{
  "hidden_size": 768,
  "norm": "layernorm",
  "norm_place": "pre",
  "norm_eps": 1e-06,
  "rope_fraction": 1.0,
  "lr_mult_qkv": 0.5,
  "beta2": 0.95,
  "lr_head": 0.00642,
  "decay_fraction": 1.0,
  "train_tokens": 1061000000
}
MLP neurons of a small language model. Each row is named by its layer, matrix (gate and up: input weights) and neuron, and shows model dimensions 624-751. Each number is 128 + 24 x the weight over its row's rms, rounded and kept within 0 to 255. Numbers have three digits each. A neuron's up and down rows have the sign that makes its largest values positive.
After each neuron's rows, "fires in" lists the words (lower case) most often at its 100 highest values on Wikipedia text that the model never trained on.

L6.gate755:123162159089171111142152166106125103137078092107092170114127107112144146119113105120131138111177125078109113111133121113153158134139112139100118155097141105115131071096121079125142144144126144142138119152135155096147149097132132072132111105165154134113140152117134117139159136129124123129125131177070137189140175105148132136101080117125141159111075098145141104151123148132143108148142
L6.up755:121121126141107128188152103134078141127112119133131144136141121126099147162125104145107125091129115178142167165118144125117108073107167132100101127154169132137111132133093162143129137147124127095139137146117102132082141127120116126163128093105131133143099141110098111106158087105159105120164124143118137146084122105136133125100158072109122143124080159130099125155136123122119100130119
fires in: "in", "from", "around"

L5.gate1483:102138130108102123149097117102119119115127077092139141139138150068148167111169113111142092143135145153155103104141129126101120161151138130164160101131196096114147102150130130093159168122136130119149142088115154141116119160138106134119164160106126110139119139170130102143136098138130167157149121142080112091125101111116097112104122092136193108138171090152125136143115101143117099116100
L5.up1483:090086125172162086170145146122111121161132133135160144108168165107161132142117142082125142072135123149114141095142132122150125152102120100140115131124110099065139121119146137118147169171144130131078136111098125122140178100147114103128142105116122137103148140142145171146103100099115136144127167138129164101122116157174115117150125108108090151129131158157103112158107125163106145132114
fires in: "as", "was"

L6.gate789:140105111159114125119141113124128123119093091134107158091156097143103144086123116090116125134121153141162150141120110106108129120115138114113131128114115171165141142149104133153126123143158111157152125141115116111128140124121136153124112135107104112136118158154116146147097125098087078147106103124134159109151078160113113098102092131116086177123097089127153125140113139094120143139106
L6.up789:105109157147134172114119108160095088083130111141169153119143147138179165122145153114143126121111099167135152146159112080100119131135167100145119138104175100121146150153093112150081153121128164133186137110131103078127131147170136082121149118087148096126115121113099061119155146136112109129106088139103160127131130119150120116120111100127117107122126130129127100116148134120167168106111
fires in: "to", "that"

L5.gate1368:127147115132135109166101112132091193145146099106149123149139065074155102111127151098110151091127146125115156127141130131140100154122150149149090103147144111141128085156134108137102100132182131109145089170151088098155118120094137091098134151144145165141082143140144175120132145113143109125116160165101117138139136098185078114108151135138122133131122117147102119141105127140128118142107
L5.up1368:134121137135102162103163125078101161138117125139101139132136128127131141108118131151107119114126134148152134166139154127126140142094193111138131123069078125090138124116133107146137120131099151105125084157077095131068158149161159138170110130149174151152188158146087131083120161106140114162134136118115125119109121145119169115147142124114103104107133118137110104122132152153117118103090
fires in: "in"

L6.gate174:088162111095112140114137185131148129120107085135093089137154100070116136113152129132119123118152110105076171128086095129130080127125099163115097120142096169142098088115136120145116140147121102139108104129108162149144136081130119134126146136163073130112123121132117128141123124123189101135129130151164118160112111110116133109164116135088133142136085087155155157145104116149120141147152
L6.up174:150131097109151183181132169114132104122164141163096127088129081130140133149142099150112146108155140136117088095130133154165108138115163145112112175088158133139102139131110113096161166098130100151148188141112117111137095106144137105136119129139142131101128116143109134116192135135132159185100100127124114105072138129138128159123129156119141157098099117134177151162120130150142140160127
fires in: "out", "up", "of", "such", "in", "as"

L6.gate533:150095106127131071151105179116106091145094147129118167095149088144128153162100133135103135113125139119069129105071142052134129113155124152113116129151104113163097100116092087163132127106130135128150126090105102099150090126135143102123147140140105144096093126130171144132140120175154175181089118154122135145145141150166164153102109085139120112158105166157163144124136136181145072158121
L6.up533:131157089122122133142127133091189142146100139171114150127175136125082110113124162110137168129116109128133132111155129132104158141150156124136095127121138114144145145117115148157123134127159133125107129139121127112140122134176118107138135107118097132121139127122129163099175113141155111106148164087133113144107078173104077146148120140151171147098171126098126128118121137126178131164162
fires in: "a", "years", "on", "in", "of", "an"

L6.gate179:123148104123150126093155129122138136196164148082116163092084097135132134130174145102087122079112128137092145133103100129119133139116157101153137115088122130134134097110137107128159143086133094116148164119159096122143124131153116143132137128134107132118135107168158123134112109138155125098088140155132140132128156124147149144115099144120114147144112113165139148184170134149120126110161
L6.up179:107179140126122071121077113167143169119132106119161144133158125102107091126098123176167088133105134201120117135171085123141118133163106109128101089123143103130153140158127091101125136155126135114076177091166108121121135152145131138109092117110105136089156131151123137112161068138144157116139159156123148104125121122167092136127159110162131126100135130115100093145149116142119132107156
fires in: "in", "by", "until", "following", "on"

L6.gate933:171098090144147123150123128128134088194121116101084151107146088134114118121133112146124114091143080095126139145114168093118119119119167109150096101130081098129138152164103102139179144133166119121102151161150137069115140141136107146103108114125125125179108149098138100135144123151074119151104109148108106142136131113126194105168145097127127082165063126127192117116154129133104085133129
L6.up933:098139089122149141185126164075138145124141065133124143108159101149114125167147131179125096128123127133131146110129101155107152110166143106156145105136140101077124152106126111114120141111173158147120105114146112150133122106092104101129151087114134132096160102153093138137103130124097147165091139145126103121135100126108105139174135131140098108160112128126139146105156106112085166088131
fires in: "in", "at", "on", "attended", "to", "bronze"

L6.gate1237:175137124100097144151154161122110139130166116134111128099087112115103077158114112101145135149117161143131088115137171114133119066106172130153114104135160117171114086115110143156128151166120175051175163159109141113141150132083108154158092103133125111095129113101161129153127102163136099135137136159128141175100100104187154102117175138140126135137128111140114140102107149138137126118122
L6.up1237:137104105115136137166123165173107111112097124127076114123154103133143144148161116126087093134061171129157155147142156124193142137155163114118091136180113065152103134097137121122148130141150154142133163176106107108126146100132149082178113120125080114111104149112129170135149142126121113120140121157093121130144065134126168164106140145114151144129114139133142136126112163138134085158090
fires in: "a", "in", "by", "on"

L6.gate1006:153152107100147104121142116153137100138124088109138107129171111143138149120135162117129103140129143138152166105106143123112097132122074111143112134120151124150125156178104098154098113123137141122176123112125144120119161106150134140137172111133125064134109105143119135115149118118065094156156167140125152154168124142145146109145112089120079151144111161102113130088190118124126118144146
L6.up1006:174136100132114100079077118158093112119129110166123147139152106140152126135116126089094098111145147127117136089134165110107104141085102092121076117118157106147145114178140127131107113149118098148154124117141111108112133154146142134132134114119139115157121106135155130120145106096119114140123119107136098146145148172124121106109117108110150108126147095155144116125145119162122111115105
fires in: "a", "to", "augustus"